python train.py --n_layer=15 --d_model=192 --n_head=6 --n_kv_head=3 --head_dim=32 --d_mlp=512 --vocab_size=2755 --activation="swiglu" --norm="rmsnorm" --norm_place="pre" --norm_eps=1e-06 --positions="learned+rope" --rope_base=10000.0 --rope_fraction=1.0 --qk_norm=true --attn_scale=0.217 --bias="all" --tie_embeddings=false --parallel_block=true --init="uniform" --init_std_qkv=0.0476 --init_std_o=0.0 --init_std_up=0.0476 --init_std_down=0.0 --optimizer="adamw" --lr=0.00184 --beta1=0.9 --beta2=0.99 --weight_decay=0.084 --lr_head=0.00759 --warmup_steps=448 --schedule="wsd" --decay_fraction=0.752 --decay_shape="pow" --final_lr_fraction=0.1 --batch_tokens=16384 --seq_len=512 --doc_mask=true --train_tokens=190200000 --steps=11609 --dataset="wikipedia_en"
MLP neurons of a small language model. Each row is named by its layer, matrix (gate and up: input weights; down: output weights) and neuron, and shows model dimensions 0-191. Each number is 128 + 24 x the weight over its row's rms, rounded and kept within 0 to 255. Numbers have three digits each. A neuron's up and down rows have the sign that makes its largest values positive.
A block is one neuron, or neurons of one layer that tend to fire together. After each block is what it responds to, as a language model described it from the Wikipedia text at the highest values.

L8.gate25:132146177146145115122149128132104136050084135140093157119115141126093173112123106150146162106134097124153155152091140124161117105160102126120133120126154140143108120108173133120178114128101123109114144087120105148104123110097147103142108102131178138143128167121095095129153156105144125151152137118094109152141129126159135128166131103099164128135103104109170152140139184092104092109132118124101121116132126136110136133166129110113111127107107138132081160130104135119071132184083151124056092167128094158129123139139136139134123131120101100111114146101096129113148137133157152177
L8.up25:129176123126098119139112119094157111111136154132128112105116174140079143117071126131133143102123133165118136106103137149099108108146124123117092122118149117112126129135144142129083175103122145122163107146083120130146112130073138154132091136111127147169079123102120099120107114125166104159101118142130095120144155102155111131177134154168133113112135136100089129127159118132131102178105096125155084190114072155071141103142133125139098124120133177104100146153116110138101137117116123124150145139148130117114104114154192101148098136138119125116113120159080118062146104155144120139
L8.down25:152093153144117172122133131155142098171132167113099103111083134084123131105129133133140115130110151160072126164123121138120175081120134138147136140139170143112107095122135125115055120149103142112132125127137126101078099146099136111098134146143118127124118170091151129104137105140107104124163152111142095143095078125148103145131120100087124145132123097123094124131155114140120100141105127112167115061083125171099131143140155110116098181138178126112124165113117127152152104115108098115121121157109102099132156158114170138097122137154114172109136086129087142139113103103113150124
L8.gate195:131133120102124126121171133136143123143138143136130146140106119170134154122157131129145155089108111142113113115135169114113139140123129121130115097145145139105095152148091137067117100160126174146132113139129098166117145100145116109116074105108155111154137168092129155113120143158127117173119195138126114126139163088119136184112132129116160107109135117130094096148136115080157137117153119155115123076111130087126161088168097099114129135138102132136130175153124122122090159126088081139109094152063068129136137138160144131133132119127126151116142094125105090099191150160132127137
L8.up195:128123169138113131125143157128101119158100131116137109130103181126158130097107103137136133086083126127120095091100135179151094167109078091136079089120183119158163152085129115122112112143106160132134144107141155151165115159087116127150154074143079113138148156110124111137135133124135117112147117149117139126145130132112179113087137113130140118155133109141127147148144156105105078143120158127116099091136125130156128115134121140121119140175111108140134126115144127094150166146113065131137137150065121117102136174115134092124121108118095180120108162170162150116159156131134110130
L8.down195:112139180110129146151134124126105165117109172118135128179123168170137114127132144168118155095131082125130130136113137147125094162123068112168107140164137125152098124116088088131106148114134146097103150113123120096165135122094125125114134098129129124113105138074125138112140148155157101125140090136116133126139160127113137136143153132135113108144147113169078145120163125070142132146123103180152085104138146139164139092140129134128113180137153141168133116130141119142175141177137089108153122114122130071137111162081112108145100119113136154112125119156086118155170141171141105084
L8.gate245:149087138090082125082151115174129115123143138100154111145139111142115129086137128141164149129101122153095148111138155112130127181110101129138135099149129134109166156170114095100091107109147108114158133104099146111096171120136131132144176125137103069115108137116122130160135157106101161150156120125149148122132192110151130163074114091186123163132135118176151118153131122125115145174164143156157149114125119131133147154131159090114113148134135141105144139131156089093159122136137105111112138156098142100176117114129168141155132106114140175134105159112137158107158136128153111157
L8.up245:112090073118149092161130137128102149149152093177161134136111107124123140184117127164158120127122139135083100131126173117155089095113128157147167161131122138115121118126120062133115138110128087103110101099134153191144129136114134144148149151161145128111166109131142122086106140136138124136131179102161117149147149147124156118140137122162085128125119126128092141143095145163073142157149125128122123097189145154104149081117129129108138167079145140114160158097140136109101119114105125128108131137103141146131149125061149121163101143120116148145134118149131187127126140104165131134
L8.down245:137095120165117165144204149113135155153138124148135168129093115134108169143115111152138172107123159128109115140105146123129076117114101159148175160095125111101120136161099131114144092107108117091137114104139101134148137134122117107140128143142145123103103085128146125146080110157119129168132116111157094109128147109190109131115128122148092110144079105169128138142128165151117170129137109116154122129144155142130103149126113120156156166102177137149162106116099084148142117173131088080146144139073112114149141096116124121153125167129135163147120093141118139145113095077124147148
L8.gate474:145081128138153155135117113152150119155134102125162134155095151146117168170099138153148112099140131119111121090085110136114153135139122116166093145185144132090171106112086074144134110130129146180156107121107134146101141124108134119159144110136110104112139172092109090137163141138131135096128145150097139078116100113096110123111096103122129103108152195101139100151124157140128159118122120140102123134131109132165152142142141183139130133149066145096127114130089111094083154120107119120100114148124101168156113125129109125112154117161144114111104198096093135144139130136120117129
L8.up474:159127121146098122152122144109087138104180128151114138157094137121082140143167149155137125150126169123158158171128169126122119140132086120080158097134145140132133145146110139161132158168118119107129145152147121152155154109139146188128147167116166099118100104133109092088136115081150131154113153064139123150148089124096125173137100103160144107134126142153112156130123122112137155169095113159150143091127130121132175107107097116150124146140135145114109153080156087131115144146127132141160117147133150106149140117103100144135154153141084128136106134142165100081176166108126109155
L8.down474:087115124133144141113127128151189136168114134085133182125159124139158125144108140142170127081147151104093128118125161119115128101132125096179118125157131142100138101115107115130142113133139143121114113120101144153107127130131150112117135103141112080116105162133118129122150181144070096071086124170086127116153108139143133093131135118104164127120152146113142155136096127120170129057093137156087109164124105105136157148182146162136131098145092135111166158153102106123110108124099106087103086135150105158115119098130143120112100109110149136092150153131108120132135118151129155088
Heading closers, H-words

L5.gate167:138131134119142096155161136107146147120148090119156147168134136128125177173143116127153131124163124152094136072126157166137106163091131109118105154134113150150142169145123124135125157128151084097153111153139115114110103105120123110127154113141097162150130160109179141117137153111127171134142120132143136102119130118091110127134124129110127154100127143136143124185111121170105153116123081098125132129166134148145110087166168104123153131149121087107141194160128097169124134157129113118187121134130138165132111104114143095192170140103169119145088170095144149153129137130118092101
L5.up167:178089097118131103146092110145127142171103120144123132117157096147104156125107095117091159109153135132129164125170147101125136099087126110116141150141122109148139133138087150097092131152127128128111127121085105095134178125152097097166086132136113102154155137115143103107153111151096130084132140153119135134124150158144117093143126140139128101161159175080119111114132161120142125141125083122153103100134135141133130150168170151126125139109138113155144096128115099109142172092184094126115067106109145172136112114109164172148123169103095132149102150121105150132105140094122136178
L5.down167:101107094095114127097117121146171102160142114126109156098149111129175114136135131121099133185109119118129139116130127123122137107147131063131126101160116105130099146133161092131150166097112145140074086136118103123131136131116121130090081108116106129144158154147118115150129102146109113092144101092111117118103145137104150137147121137128134152087167141148119101098167118108124126105119076100130082139084148127111139119082071139175100117130138115098073101164124156097112138129137138144115119135136142117161154104123149134094114107111097118133163106093160074116085113133098173162
L5.gate183:160126144097096132112146117130159114135157108172102115145175157137131133129146094099112107106125109126082139135100130088153132131074090137125116093116105139103150140154144080131105141074162159100093137135158114135141108087121119131096189103129126143122185126109127126149119139112114118151107165086108156112131127153111156153100106162149094102145120098164136105092147111133125124152136151121147132118128118093075130080141140145110126124164137147107160137130139129137091126126128131105157109198127115169145105167120133137106124154095142147144104154086129107186141144084128140149
L5.up183:145103137147125129113092080101154122085091124133102105155134164155099141131116133152132141116141143145105158124130119120112109132126134123096143145165097121078139112119124117162132107107147086125124160142112120113044114127121121104100129106139151153137127123169097128097174095133067116150108133156135155165157103145112098123167139164186190136143158155119153124146162135089116084075127147144089132134129149125138156122107090134125144108112164114107161136151139083105104168156125151138181090142106133154129137121132134115157090098130119135100128142117130120106138097116098145114
L5.down183:134126110162113156131119093144139138096108156138121110164133180150118147161087137115107161088116156097154151106143122127119149153121125074105159130165119136094118148098130128146124116133148062153129154125141118119046137101073124130105146119134130132128112116142160114137132107140075122118108129152163125169156163135140128112143149150142141148127116130157143082119194088104116094095140135133093123172120159141145145114140124143109209067102133119146145136149144122085086148126117165122158141104129116158127114131131152119119103088136114119153137127093115131114102137118102139115
L5.gate434:135073147134070135154118104123145140117111120113166156185126189117161168125137090114084175141160158138112133127109106123122113111104109132118116156166143124120129115115115116130130174112130098172132127146102146169079173126136116124125145105104136136124165179138151067104144145101089135112146158111125171134123129155099129114133124140079111116119159151139125129147126127149151137126111122140108131079134130108120148112130129139168117118133109163139096151144108123134108123166119103118123091136114139150149106107116100109128156141128084095124093178097177136177139138072131128077
L5.up434:151116152136132179129143138104145083136154137142123159157116106156110168078144162152128156129134138154116112139147124117116151158100092131146129122174093136120121161127112132156121116106147152135145134125144091170140164111109102112124160138142160118094131088129149138158112157112129109171102175099113143174115111163128109159081159090114123152134160134163134165092160118142160163140115158123149136131152132097141137162124135166123123114123148142111139124072131106155112168179110146098102126162074123114134086154139127101078121167138125117140103101087175116142159145149122142107
L5.down434:175144155123090142134141148104142125119121135123126115161103075147133146126188103150096157141164122083120110156096163120154121116105115135153125126129127106129116151125151135188139110086085124150086160156108106139097133126140127159147164134153101096109121115133148119103124150138098155123121161137130153168102147107109108146130114120122112121108136159134130109132110105111201126115101150150100149155148134132125136127165106160168162059129079141121157168127089128134132146139147113107127088129129110167110126103149104166141139155134095116163117154115163159139159168109131100072
L5.gate452:108107136108160130180100144142146130147145067109148147141153147129149168152102099150106141136129156094124132165104141139144105105126134090137134138136133139119115157107093138135147151122099140153113133095159171163104162141122134122132103174069077143119145088117120118109172123166124160081135157142133133101122121126080139098103149110124167107129155164114132111124140116162171115144121136149093126118126118175110166136132135142145127124133131146103155150119118106124100154129133124141122130190097139158143095161106095176148131091161173167105074122143147102126107139110163090149
L5.up452:133120139120114165154139097135151135145103146158139141152097068176105101092122081149139123105102115127170131106086146136117146160171125145123163123164142117120165121125145133137127143127128113144111152101140108117156092117124112125115163119156128105151107146128083138140199163141124081045108130132096138098127112171125089094137146116148107124119138139138149122115144144142175097158125126131119113144158127144116124093142091105102101143132117103113138121163124134138154124166135098127154104099129128132157196145129197113138124153178142168126117144119154085131122163125127102121
L5.down452:133139099184129093130190146168102137127118131138134129108162150060161127143124131139117111119106128082122102136143105139111104110099132099185111110149129123101130097156083152130133090132118162135147097118101097143151139095152135124141131101112154128149112140137133154162164107132101128104183141128148196171154179124083128125119131185122119091141138075096093160104143101162126136136126154125159133097109124130100122124125126147109138152113137150092123135123129152137130126114121133087129154097135115129106110096121130130165128093149112162123097135152092163121134117157184130097
Section heading closers

L12.gate261:125147152128153116181124137124136103125125125106088159092114117102121160139118071133131130128155159070119132084161139123131121116133103125129126108153129097119119174057171167126144101089129145161119161097102095122105155146124090140193115133094120164153120141111106085135104107114111086139120096170102119194119136122122154134119124120129123135090173112096124156134137095130109165111122114155114131149136089093129139081129142154143117084157147130126114152122156138100148140126108104158126138120107144131124129138133135107156106125161135121163158171106154092121107161100159111112
L12.up261:150129128136130106121091095116120122135161139092133113099180110089096135167147127111152100116112135121076155145131130165080169164103137183142132133140138093090150136077146148133113124108088151118122096158136118122109105109095127119119128149146107098106094095114170109173160170158147160131100067123130146193126140156075138145101121149160155142134136134128147133146138123139141126170092129150153123131128117107142127096185162152151172107133140123069084135131090173160137086121127123120145148135111103149130116127125129132150115134131117145144105127143133118104130131107159113115
L12.down261:126096120130180124130121120139153130122124153153104117116123140088137185173120112096148144135144132157134074143097126136121071138150146127118128104151121129065152177126122137103131103128163127168096159067092156108137160115132117079111114121099130123165135149138117140145145145113131146143112139094105144155148152137138143145121128171167138119156223128119110143119121130134154131137138065118136181121116134117134166127109127104114127151158115158108130097146153142128134150103093122161127091127102124112127130135202133124167142153155125151140113125126146100138121117164175147131
Section heading endings

L8.gate193:129177112160052121125193115125121153116144130096096084135122129160139140130132131121080112142131121137125105144116140128121096172122115122116172101147138168173081116102145148108116151119105125109148164154149146116125118086121167134131150116138140085086111144157132148123105174071102099124118157151153136130140097113102123163142106148134154144142126109150149130156097098134173133161126116136154135149131148094154113109087098119122120105110141133130104136126154107170176113073135117100157170150154088135165146139100114118124141108134155133120101125144172153171144132149114121159
L8.up193:137108128165098135104125088142141144148148156107124145113142113125096170150152111128135124114116137124121181150115124117100134125122121114152101088142091129147167087123086134115132155152122142163127151146131130133142111108098072087119114140153097122144100120153160139148105119126139102141095123114126120113082101059143145108144102112118088121159139133096168158115163125118145177105179112140131146122207166120167108120112088150128121101127109098158152117124104136101142141153151102135142136150125097122120098107148139124153162155134129113123141164105117094142170130067145086076
L8.down193:075077151129125116118090097147110146123114141106109181101147108132094119110108140128118134111129114128128151163117090169125131117111104110117121107190133101140153124151117104088137105090144115148162141126099160104118118147078097171115137124142124128125146146086126134153142167114126145119136075091132133148134097137150167106104128094077084150093094159128148145164175101135162147121099141106079082147134091132104122117116136135167144170160109093100126117118107124154120137124185136160121100117158129142129156125123149130151168143124133104104107159154149115149150172132141120124
L8.gate349:126111101117136134107209053126121158153100134140095186129101113126121135109166126119142144065123113153099146081088121139097141154145155102148105144101122102145133138129097109134111141127148158125148111168142121142120156116147152128107151152137136126160131161161180105175101074130137159101134146138133141140144131088146110127127164142108112147096116113107128092142135160100136144133118083150111108125136136166106157119160155144139126130115102150155104114121106119071121160166120158087149129140079134129128124133124156118128165134123117107149146180143151156104147161150121093130
L8.up349:134150139174132096151124115095128141102126104133083106120139135086155127148147147089149115139153147109085103141137089128125123164144111118123139118128093116130107082102125099121154127153090086139103130139119124106098115132135118116136128176170090142109189136135115108146149125146151151095121147121106136144135110175157114151127139130136084097133160152127107116144107096157114128102152139084144126125131100137112151048148145144145121159150107086153106097097144129110143116114124107149131146137134160104074084102093076138151157093099095136126172127108138134164145097069119120144
L8.down349:071123110142115110130073123102138105147115145157130106114094103133119166164102096139127142098139107143142133155140134121150101132090173147096130145127111107144123131165108113139127131115101153129151141119131117187161082070151115129107093121134135100100106133102075136127136127136101146099136143162132061114154169147160110095133125116132131114138133139136113154129105127171152123140126121144093155158096122137099130146142145125109136099112120133123121154130125174132095105078118158195136062143121081137138126137107096146132153099144108117152117127073121141147099142083123159079
L8.gate365:076182084092090162101141153148158071110124151148135161145181175134128139154156100147052096134162109122158127139124118087139109150128107158132154129148144126139125159130150101119143105125136143132100142118156147131120140075122106097092126089129148101131151119146096125113109155137127138134133119129167115157151124137136149163151116107093148114157121122137130113101121136106090139106154153146158138093137165102122102066080109120111158108113138136124175153159114100133145148093141100094138142143111137113083148154140117106158123140135121133152118114098106111148148100094098163120
L8.up365:113087111075096089079149126128150114117163117163144114140102141133113121109155097127148130120103161126158128144111135106109107140156088149157117117125171121158095135181139178080114127130140167166121155177118117135165129159114120078098120162149104152140170129128114121144113091113144108121143100133123108080101128143161164104146106154103144120166119111135134118108167177121130113123156120104118136126177143159117153124122089095107145137155112143126111117107118163079128115153138096140114135127099113118147135158147159125094142139155138131176118123156144145161106140183116108177
L8.down365:112137107099117116153097128142133139098110127144160131185156111129141056116140118144141135124100169157153145058102118128126099125130115132108142103132136101147135125132161145119095124124107164180131139145145167098117160111115148130088098122152082086138154133144125098142132127145142133124131077173132077106084103126155164124113127133106117160143100116169139110124160126130112108098122141115112085103127134152121109138123120103025143191111103099118097104116147164114156110145156121124151130122137141138115109160134121094128115105116148127146113105101114108135162125159099133153
L8.gate400:107167057112118141127160125134094169108183154147125065103167114150131113115135128131109171097135114114173115164065163124096112137125135206152173117114130111091147128091181134119126125124122106154164128143128075159137153138122110127137079133114163136109122139147160114111164112159134127130089151124141146171097137106129142160110091147106084140157116132114126088124126150138111173119123150104094141135154129123168139130109123138131176146135120143148144122133121143124102122128136060129177119132126111112116105103147114137152108141098148130129116144131143151118146122114121114120
L8.up400:130129108128144160149137089124164130107124110131178114118125124176168141142164128163134097106100135142135130130096140132119068187134133147111147114142159138120118170161110103128130139124109118109126113136106189120101120128124126149147156126155155070118137099130100125119157138129123183132141116140154122110108174139128156098143074137111129086122098111158130129116164160167120136153155121157104120110157146138118163136102094125081118145117143091115095136124121145144119095124116145119115121174112155144126108161179115143088118085161140169103145165143086111155146169077166137143
L8.down400:080104087124108151098137128143093103135142093153117160142138096161120121131135157131104109156134106097108125153143119123128118121163144142126121122152164126100131104107177130129167156111145075143160138150178074134152161145112092132141124133088146137146134132149133124107133107122158133130115144127112134162155127119133087189128112134096088156131047126122146149128099121087134142106122079139143083130115107055170117122142135137101150135159085110141145124168131117124127130120148085077171118151150108134147107113147106129141137136106094131140102147131154089141141109093145162100
Infobox field colons

L12.gate213:097146128130129135111147142109175135100125156179138158151150137082143129111111143093109124111147134128129129136126149143112130176143083146100145136129183151130130119082133129127132156128108118099144158115103093101125110111189076175095146139091128057110129150099108145139060153133131120136122151117130125126144119109136111126125141144156100136200126124127149100139127129154106153121112113141110105084100142129121163118160118139111146093129124190133150095108114114155111097089120073167165149191151138133109130137147170138113129123130152100123141165145134123144105158124133107122
L12.up213:089129109128093121089113131122138182146146137085140157122141129117103111145145079109127086151129123128087165154119162150141143127117145153184114086128148132099119131133138158143195156111148099096117154120135083104112106106144129144109106154115143119122138178140087136144130181123115117114174107078089147135104128143139150103120092110114131099120131151135104142116138146140145128165133100120142118138147067082111097107142163129166132157162114112107150145120096139116193136147142097146124134137151115142145103126120152118123101132087126160157118170147108158117166131078147104119
L12.down213:125103098139162171151146127133131165155156129114157130122138163141110141133090142160166096142079092151128121095173169112154078158142162125137154131138168128117134150128102147117126123138145100132183156135114130170136123054130133103129124163104125128133138122146098118131145112136172103122103130146141089160094121144134099151095167110156166115121138149127139088102120108166105109143140108122141113106171100143141142142092104146061120112135104170119089117132165106160133126110111134090128114089087116173098123123103131136168116108150142141148121096144137126085136129118168136119
Word-completing suffixes, field colons

L5.gate360:119123107129142088092108109135173126142141103148130107114130114145173107107136093084163094129159125079162108111114118118147109167125125139146117096135162121112114124126129114136124086136127164176110164115173080180116180103124122108121139131111173112111170136093116121128126115087144132145126126152110145123139078114140124151103124137128196111135132128126081103101166144158126127169126129082118137084158118135116139148105144115143122146152145095084131119114163137116113094173106129096151110097120143124135112115127119109109131119130165135096149169125140104087100119078131097071
L5.up360:113125131121152091153073083102098119120139120084140114135134062120122113109122153134185122101139110105093130152127154124135136122157105147098160108117119154103128138155102143169118133166103132105136133145107105087154138153081143178106142152137125106092123097140096133151144122108089125113125103141160142098131129099131114130130114123160112127162129138116148137168118131152148095098150099143132166157124148142159088134123113115166134147124152121096086129108133111074144158123142120128063128124173148148118143111095073146076112115118140117127140136153126079082129171126169143154
L5.down360:103138108094132108124095137118101126142152152101104139127140150108119128134083128126116133116159144196117142177103127140154173144144163134118159116148150167098143129107107146149171145154119095116147109128117139085170068157116131131125163111132144123156119130151096158136163096092111117134096110158128126129148093115129118106201074117138125148114140117125119145171099156126132131124166124104144166153134116103115070112102136158129148067158123167127097192148097138119105158109106137160114131147149115162127092104124113152092137128141149105127150136136134125104163135138152122160
L5.gate446:119156161093172092162109136123139088139139160120124177095155094118142113137130074093162123145137158103095131135102088097146153114113126147138133112137136109123118160104145181144113104099137135118107107113148132103108110132081101131088106123148111110165147108101125135141114130137101137135140126108116136086118148107131152120129061144114135111119122122108096132145202174129140082136122108143091118144122154152139141098103146154095177087087148133093124107149115131167147119117145098148131144147124096153093133105142125150107123094184148144101125155120132136169070142099129146130
L5.up446:097159093116159141123086127109183124088118118110112126100120133104124104143144113153096145132176101079130152160107129138155100094138103122111122141082163135155128141186144122136100146159107123116087112087104126120118123155102130134124129098111129126167163128135129104107146141167130151132117124123131110160123164164151095109087175115134152115163132117171068108110138160165115106103153159080092122131152155137104160091100131081128170146141133127133137141129160131151127111125109137142132121140111139153125108102143119134172115106091113115163181123112109141108135116117182141180
L5.down446:158118121127119175111130163130123133151131119118091108125114125136129110119125110109107117101151131135151146116149122119098155106137139088137056160162160132111091164098063085119122143123116150094145077152096124114113141131092144111109116150127132111130125155127116158118125124120155118135127104149123163108100104134156135108102100159154103116118137106147126119179131111160155145119115140139186070093087129146139082109126096174080086128112119116143075130175113153116132102091127118125116116126160135130163101149126130132093108101079162127162111093154141099113133147171108151153
L5.gate477:098140122124129133109108124136157089115110137091136129125102142112126102139142094107158126117131117057130120116149121132137086136086136092154101115108126120146122169095187131139148071131120097122058130123141074128145127164099136111127154105121146150152184070109109170119152129121145145122167100127156153147183099143136131152111126133113157087139140168119100116102188117154105111158123136098168109112162088155142115122126130126086141132142149138108181128133165122122133141148085134137125116124155118114081123134156099132136148136109106150125124154110137122116120118120119119063
L5.up477:105198095128150141142141135160164085119125142113145107079117127111072147130195133143133117107146129155112150116119121107131147105111118126121120093111145136145124129124148104103116134139153147133137085135158144172115140168098142147097155166162166109185141142122140122120129130105137142133166081098147118126128131131155085141109142121118112095110105142098139173136084193148145141088108099111107093115169144140110107128162146102092150119101133128105118129135175093106070099128119168137143107105143126132089142160122116107111172131110131131137132157142118149171096121143133114155
L5.down477:108144149133112126101121164098144125136181126115121116142143102086113110088151129141113104151129116114131122113131118132190137139113148098126121127128132089130124120170058114106090150121152143132152121147102159132113098140103158093115091117133140115142172117132096093129130131087143164138141082150144164082117165127149137044130134072144093139140113146132148154158100171147127139139123161109106144076097144134124099132120185122129129129118128128137133085143090145157113154123119115170161137122118121142144081113133140098148140142132179138111091094155167097141123148153136152123
L5.gate506:165112145116144076136167121134148190087133131134096099173151127114107117127126113102143094120156129119152099129110124095102123150100089115135147149151107106139145171155138114113095137083147130128140126121101153114127146093117138180090180117115104137141143122149133138158116125155125120142124117101132140088132113135126150139144124140146095115131124153184109142124119112170100140167148098142123144140122119134113138063124148110119132144192024128085118121130126130116139105093114109111146137139174115115135156175146108121163169125119143140159105137159143108148130106095132091150
L5.up506:110130126113133094109087128078145143105121089110091116113129114087135112141095125110111101117120149150147132131129102092164138093105173121147127115117172116108134158110183162126136068128123091153097141156108135107114143140137080147140127133159114159126126080170112170177130077166081119164149105111180160140132121142154127119147130116152149092110147106116109132100153124129097127114118136109133137117165090098140152099131141146136129149111102082122117165102150119141109138150174122134115124094144128133126144082107150133151100106110109142172149136094144081153169150102121108121
L5.down506:096123149191125128124113140106090105142109135106134134116113105097162135132099134102093138122134079120137110106148168147133093155131129133142167129109127196108143160139121158138129172114126151093182106123102121092096170140102155129106154112160135172107132121150134109129132109151109167120095144121136128151149137118123123133126107089107115134094099097141168156117166103178109115154122124108107193149166100131118098126154106115147101146153126135134177141128113122107083139111177148103152119112136091160147120101121113127163105109130138145184107152122158154124082127136093159122
Word-completing pieces and date starts